Part of a small language model's weights.
Architecture: RMSNorm before each block, tied embeddings.
MLP neurons of a small language model. Each row is named by its layer, matrix (up: input weights) and neuron, and shows model dimensions 144-239. Each number is 200 + 40 x the weight over its row's rms, rounded and kept within 0 to 999.
After each neuron's rows, "fires on" lists the tokens most often at its 100 highest values on Wikipedia text that the model never trained on. A number after a token or word is its count.

L12.up1129,187,181,171,159,217,217,238,261,250,185,180,208,167,186,260,208,278,166,150,151,198,178,181,149,204,236,226,166,255,125,213,263,271,139,207,223,177,125,172,174,140,231,190,188,149,137,230,176,228,210,108,169,207,188,191,133,197,189,134,132,167,181,200,169,166,175,234,304,249,105,249,203,209,150,179,235,182,168,207,99,196,218,190,246,216,220,197,201,200,238,242,246,215,143,203,258
fires on: " found" 18, " located" 14, " p" 10, " built" 5, " established" 5

L11.up1479,239,167,246,212,145,71,265,229,207,204,235,196,223,222,247,156,147,173,140,143,188,145,194,233,209,204,179,226,165,190,199,164,98,194,264,217,233,121,235,182,138,278,156,158,199,174,159,204,180,248,151,187,202,218,194,203,243,192,150,169,228,247,264,171,149,211,194,283,226,173,284,165,225,204,189,146,332,148,308,182,190,194,162,255,186,184,260,155,229,189,159,161,173,196,285,250
fires on: " (S" 20, " Z" 18, " \"S" 10, "S" 9, "-S" 7, "==S" 6

L11.up638,181,293,179,160,252,185,240,248,213,309,166,202,179,195,236,213,143,200,213,221,253,196,239,198,146,263,213,223,186,160,77,178,155,208,154,195,257,218,225,169,179,129,259,173,219,212,111,188,227,218,217,211,203,205,220,208,194,275,175,198,221,240,201,151,192,223,232,236,218,222,215,96,160,251,144,158,208,217,190,261,225,236,245,169,222,232,197,180,138,190,135,134,271,221,209,246
fires on: " was" 21, " is" 16, " the" 11, " |" 8, " and" 8, " are" 8

L12.up906,284,240,299,144,242,231,161,217,176,239,255,275,172,184,221,175,214,198,209,158,215,214,237,263,140,218,242,276,160,195,215,208,217,203,203,178,207,215,162,203,195,190,135,179,239,139,192,197,216,230,202,233,263,163,185,182,251,198,177,224,299,173,133,138,219,206,196,197,217,196,209,202,109,167,144,132,239,185,214,196,216,201,261,190,172,220,206,214,215,292,177,208,197,147,255,205
fires on: ":" 22, " 3:" 18, " 199" 16, " 197" 7, " 186" 6, " 198" 4

L12.up1339,204,133,222,184,271,296,150,180,178,218,220,233,219,214,216,213,190,215,214,206,199,183,186,178,164,179,188,225,210,154,164,161,246,221,216,153,219,161,146,101,157,232,233,137,153,251,192,145,267,265,173,200,201,253,205,146,206,217,197,194,232,249,187,199,240,68,238,197,236,259,199,139,150,176,171,240,163,163,171,145,213,210,204,166,159,186,126,187,177,231,154,109,257,216,192,211
fires on: "-" 27, " l" 12, " and" 9, "-l" 7

L12.up447,186,191,229,216,252,261,255,153,257,287,151,226,199,163,214,152,238,198,153,230,168,192,220,155,200,257,227,174,233,220,184,189,205,231,231,182,173,152,175,236,209,199,238,152,241,253,167,230,153,257,141,206,207,284,112,252,225,260,168,171,182,158,197,190,204,278,238,229,166,196,148,200,188,247,174,202,269,167,183,202,158,150,241,276,190,198,216,156,188,136,187,216,244,153,169,132
fires on: " for" 42, " were" 16, " the" 10, " in" 7, " of" 6, " from" 4

L12.up713,196,246,191,207,236,161,241,260,148,167,271,139,130,219,183,198,156,251,148,165,204,233,197,164,174,171,159,168,157,195,174,192,217,182,223,274,215,129,251,193,146,216,119,149,146,263,154,194,217,199,172,148,218,272,176,245,246,185,170,176,161,215,193,187,157,220,229,282,213,163,232,252,160,191,114,198,188,152,193,132,176,188,210,259,183,211,186,213,249,177,196,147,227,208,216,192
fires on: "S" 39, " (S" 10, "N" 7, "R" 6, "V" 6, "===S" 5

L12.up1377,225,268,298,230,275,155,246,238,193,199,230,215,212,165,206,210,176,219,172,165,227,223,156,176,176,251,259,213,133,162,154,247,254,198,194,126,196,241,280,254,205,177,252,216,224,165,251,223,225,111,225,164,213,168,166,164,226,164,140,120,131,216,148,145,251,188,258,187,231,239,197,215,206,207,137,159,201,208,201,197,187,156,281,205,230,216,100,239,196,203,193,178,211,158,259,209
fires on: " to" 16, "'s" 16, " of" 13, " first" 9, " |" 7, " own" 6

L3.up1100,221,214,180,211,269,197,177,205,216,255,187,215,185,207,215,272,242,203,218,194,179,187,165,143,220,274,94,178,200,184,211,155,238,177,190,140,188,189,227,180,204,236,236,232,231,156,222,213,185,236,153,203,263,276,201,276,233,187,195,243,199,273,193,188,269,251,163,240,247,188,178,178,177,220,177,192,199,178,108,127,194,193,200,179,168,146,213,170,204,241,189,204,247,235,238,192
fires on: "-" 40, "\n" 39, " |" 11

L11.up711,182,279,222,208,194,132,205,212,186,195,276,234,219,234,231,184,278,193,212,182,210,194,197,190,199,224,243,179,177,214,209,261,191,210,178,221,301,313,212,203,194,248,245,202,253,191,280,246,140,169,232,217,241,265,130,237,223,197,154,160,115,173,200,207,199,182,162,262,219,248,190,228,210,132,210,151,224,208,204,158,150,224,210,253,195,280,204,235,122,168,249,134,165,208,143,206
fires on: " –" 16, " and" 9, " lead" 8, " with" 6, " The" 6, "," 5

L2.up604,230,200,243,200,193,156,224,228,248,188,160,242,198,145,171,187,236,183,190,217,162,124,195,145,262,196,176,315,119,184,210,250,224,236,256,142,218,187,206,224,225,378,227,91,248,133,261,238,164,211,218,204,257,230,212,176,289,168,195,247,183,258,203,183,266,142,226,334,239,212,197,181,203,214,181,183,220,159,214,173,177,215,236,257,166,192,194,183,175,221,161,194,195,211,222,235
fires on: ";" 16, ":" 12, " –" 9, " 3:" 6, " /" 6, " 5," 4

L3.up93,202,241,206,194,224,262,183,212,247,215,136,138,174,165,262,201,170,168,225,210,207,179,189,184,179,208,95,148,151,164,176,216,237,223,172,173,196,220,174,108,166,226,194,213,274,181,241,176,156,298,190,201,200,227,208,196,290,189,213,157,195,301,181,175,234,299,201,230,226,180,149,164,143,203,195,181,212,214,159,178,214,172,211,239,160,214,181,214,207,210,176,149,263,224,248,187
fires on: " |" 68, " " 8, " 0" 6

L3.up1220,226,194,308,162,152,186,210,239,231,211,314,194,190,195,174,186,161,209,256,230,195,182,183,146,276,247,207,302,146,193,199,240,224,175,166,124,163,162,191,218,201,228,227,176,167,195,220,248,189,286,183,199,289,216,254,139,237,153,202,211,211,236,188,213,188,216,214,221,269,185,183,181,142,256,144,180,250,256,219,219,177,170,203,213,171,208,197,229,144,196,189,201,219,238,238,303
fires on: " |" 58, ";" 7, ")" 4

L3.up916,255,232,241,143,237,202,246,232,257,175,221,249,188,176,222,206,151,108,209,264,201,171,199,192,229,260,271,227,162,182,198,224,235,163,201,149,198,163,191,131,247,268,238,203,236,184,219,241,228,288,176,197,199,188,189,213,197,125,205,215,183,288,228,188,230,235,145,245,219,161,207,189,124,264,148,159,231,194,171,194,180,162,201,256,165,209,182,199,103,147,147,191,264,200,236,211
fires on: "\n" 46, "-" 27, "." 11, " |" 7, " (" 4

L11.up1225,197,258,317,209,233,116,241,183,143,196,168,231,230,200,218,126,219,204,222,204,237,195,203,163,217,190,217,144,199,240,124,280,203,223,201,214,228,193,183,210,204,265,292,166,238,220,204,255,158,222,286,250,267,331,134,177,258,200,199,200,185,228,183,158,233,153,129,339,179,216,200,207,219,264,209,169,201,252,159,181,144,228,227,234,245,262,222,198,131,218,181,159,271,183,184,183
fires on: " –" 21, " lead" 9, "," 8, ":" 7, " and" 6, " background" 5

L12.up494,210,172,167,157,213,212,262,186,231,199,169,194,175,199,192,203,271,236,205,163,240,179,204,152,223,271,307,187,220,187,167,206,188,160,191,112,189,186,186,216,221,129,200,218,245,173,170,288,123,162,184,239,187,219,197,157,168,201,184,164,227,194,253,199,158,250,169,275,241,195,162,167,273,256,161,216,207,172,236,217,191,180,186,258,199,162,173,198,172,199,242,153,194,179,190,176
fires on: " of" 23, " and" 14, " for" 5, "ological" 4, " Research" 4

L3.up347,213,167,241,168,273,184,182,257,260,208,205,212,232,219,235,146,248,204,162,190,219,171,97,252,156,212,179,213,235,205,224,235,182,325,268,172,214,216,229,153,187,167,213,212,129,224,176,223,201,185,227,233,217,184,223,193,253,213,219,212,133,200,171,164,249,216,161,139,218,191,204,185,162,171,170,197,221,201,258,230,175,186,205,226,213,228,283,181,182,145,180,207,175,238,190,268
fires on: " the" 46, " The" 12, " \"The" 11, " \"A" 7, " \"" 4, "The" 4

L2.up155,214,231,265,190,200,206,244,273,209,245,174,199,190,196,210,190,189,198,239,211,191,144,232,194,246,258,221,259,95,163,205,200,212,162,255,152,245,187,166,242,218,318,193,180,251,182,164,186,161,273,192,197,237,193,217,188,241,162,181,220,187,262,196,201,175,210,201,233,190,183,140,213,113,223,178,196,244,160,181,195,207,188,261,276,185,189,185,217,148,198,207,154,266,205,288,254
fires on: " " 52, ")" 12, ";" 5, ")," 4, " –" 4

L11.up1506,152,222,202,231,269,252,179,215,188,184,195,241,240,138,217,185,265,179,245,247,105,157,198,156,257,195,246,252,209,176,172,229,240,177,177,202,222,180,122,138,189,240,286,191,195,181,219,223,220,222,97,196,145,191,206,209,220,253,229,187,276,213,233,156,267,176,221,176,146,227,175,215,163,177,194,155,184,155,253,165,179,210,194,198,273,234,194,252,218,177,159,166,248,272,192,219
fires on: " the" 24, " and" 7, "i," 6, " American" 6, "ard," 6, "-" 6

L12.up1499,184,165,190,174,225,226,280,255,144,257,206,186,196,205,180,137,251,165,182,207,256,170,207,216,88,196,208,157,228,120,186,205,207,173,173,196,259,123,243,180,158,261,272,229,193,160,179,199,197,229,177,117,191,262,126,166,189,187,166,93,191,193,181,199,223,109,196,244,170,219,169,208,182,242,136,186,180,178,179,181,150,119,249,196,185,167,196,203,197,250,223,187,187,164,181,297
fires on: " (born" 31, " guitar" 10, " adj" 8, " built" 4, " established" 4

L11.up38,251,190,242,156,215,191,219,210,156,243,200,237,181,205,197,193,243,232,232,211,235,233,157,197,233,232,188,172,174,216,141,254,197,212,215,173,151,208,217,227,252,177,231,155,227,186,230,251,131,191,238,261,216,193,199,188,258,310,190,260,131,147,185,165,226,313,212,212,259,225,225,162,187,291,171,131,270,196,184,250,189,171,236,191,231,226,263,144,211,169,166,216,271,180,162,239
fires on: " |" 60, " \"" 13, " a" 6

L11.up31,223,243,215,210,282,233,230,223,156,193,116,264,172,241,236,169,260,212,252,177,187,198,170,170,206,176,137,210,148,232,200,217,159,191,214,193,186,215,177,222,188,218,238,261,243,86,225,225,216,271,176,257,198,220,127,142,218,241,243,220,189,210,188,187,267,294,218,205,220,224,183,97,152,263,242,106,189,236,144,200,230,178,141,218,199,244,243,161,206,193,199,223,245,126,228,210
fires on: " |" 78, "|" 5

L12.up975,318,213,278,196,217,219,266,240,146,273,245,257,176,225,193,140,232,199,248,256,179,155,202,167,187,228,219,177,222,225,242,296,153,186,107,218,175,211,191,184,196,229,230,238,242,144,234,196,236,261,164,162,212,235,146,170,207,288,145,246,199,191,219,255,126,231,193,167,250,229,153,178,153,232,132,140,201,223,167,221,219,171,131,192,175,275,214,164,204,190,210,181,170,235,201,243
fires on: " |" 25, "ad" 7, " Ad" 7, "c" 6, " Pr" 5, " de" 4

L12.up783,229,250,261,196,247,209,273,201,226,234,277,259,231,280,169,178,137,154,206,207,191,184,226,220,169,190,249,217,128,184,155,244,144,288,143,137,198,180,226,240,186,168,228,193,220,233,221,183,240,214,209,189,211,199,200,195,244,241,189,184,206,195,160,185,213,164,244,149,216,186,208,187,135,158,113,213,184,171,191,222,232,147,238,222,192,272,171,214,194,206,208,184,231,124,200,167
fires on: " in" 79, " at" 8, " to" 5, " against" 4, " |" 4

L3.up1048,250,208,208,164,161,135,213,249,259,332,232,185,208,178,282,192,223,213,201,234,216,149,196,178,254,240,174,231,167,221,212,223,237,274,178,159,201,179,233,161,162,221,246,148,246,233,178,263,191,214,199,195,222,243,195,263,256,230,183,203,171,265,185,166,199,205,196,185,262,211,197,184,131,231,174,169,258,192,142,209,189,164,227,172,222,235,269,277,99,204,192,165,254,181,214,207
fires on: " the" 27, "\n" 22, " |" 6, " a" 4, " " 4

L12.up451,221,209,273,160,240,125,153,233,197,220,210,271,236,248,217,156,240,220,270,179,190,256,224,275,249,157,251,237,145,199,206,201,150,161,217,201,253,247,168,244,227,212,203,226,248,133,243,179,254,229,132,231,219,252,169,224,214,229,214,192,253,198,170,180,232,249,213,238,154,204,190,154,169,188,155,210,206,176,258,205,194,170,319,269,157,179,225,317,97,228,205,207,290,243,180,268
fires on: ":" 14, " 4:" 13, " |" 12, " 3:" 10, " 5:" 9, "'," 4

L11.up974,205,268,209,208,226,217,206,300,218,307,235,208,201,184,215,229,256,262,212,220,175,185,130,222,165,175,191,279,208,172,111,204,173,227,127,152,279,214,215,229,220,194,205,157,230,229,193,232,193,174,163,181,184,236,211,182,244,207,200,172,238,228,216,214,296,151,185,163,234,218,122,194,177,220,101,193,215,166,150,96,219,235,220,172,136,161,172,193,122,259,201,187,264,181,247,268
fires on: " the" 29, "," 17, " and" 6, "an," 4

L3.up1210,197,152,225,158,203,245,189,175,267,234,174,244,176,193,281,167,240,140,204,262,236,179,151,223,189,214,207,207,160,216,147,198,165,197,225,160,214,212,198,195,227,222,179,190,207,209,209,167,212,254,230,227,255,186,177,165,295,168,222,270,213,194,244,161,180,250,209,247,222,140,122,192,189,247,179,180,192,173,215,210,172,229,232,264,193,265,204,190,202,184,213,136,218,123,254,226
fires on: "\n" 39, " −" 16, " –" 8, " -" 5, " +" 5, "-" 4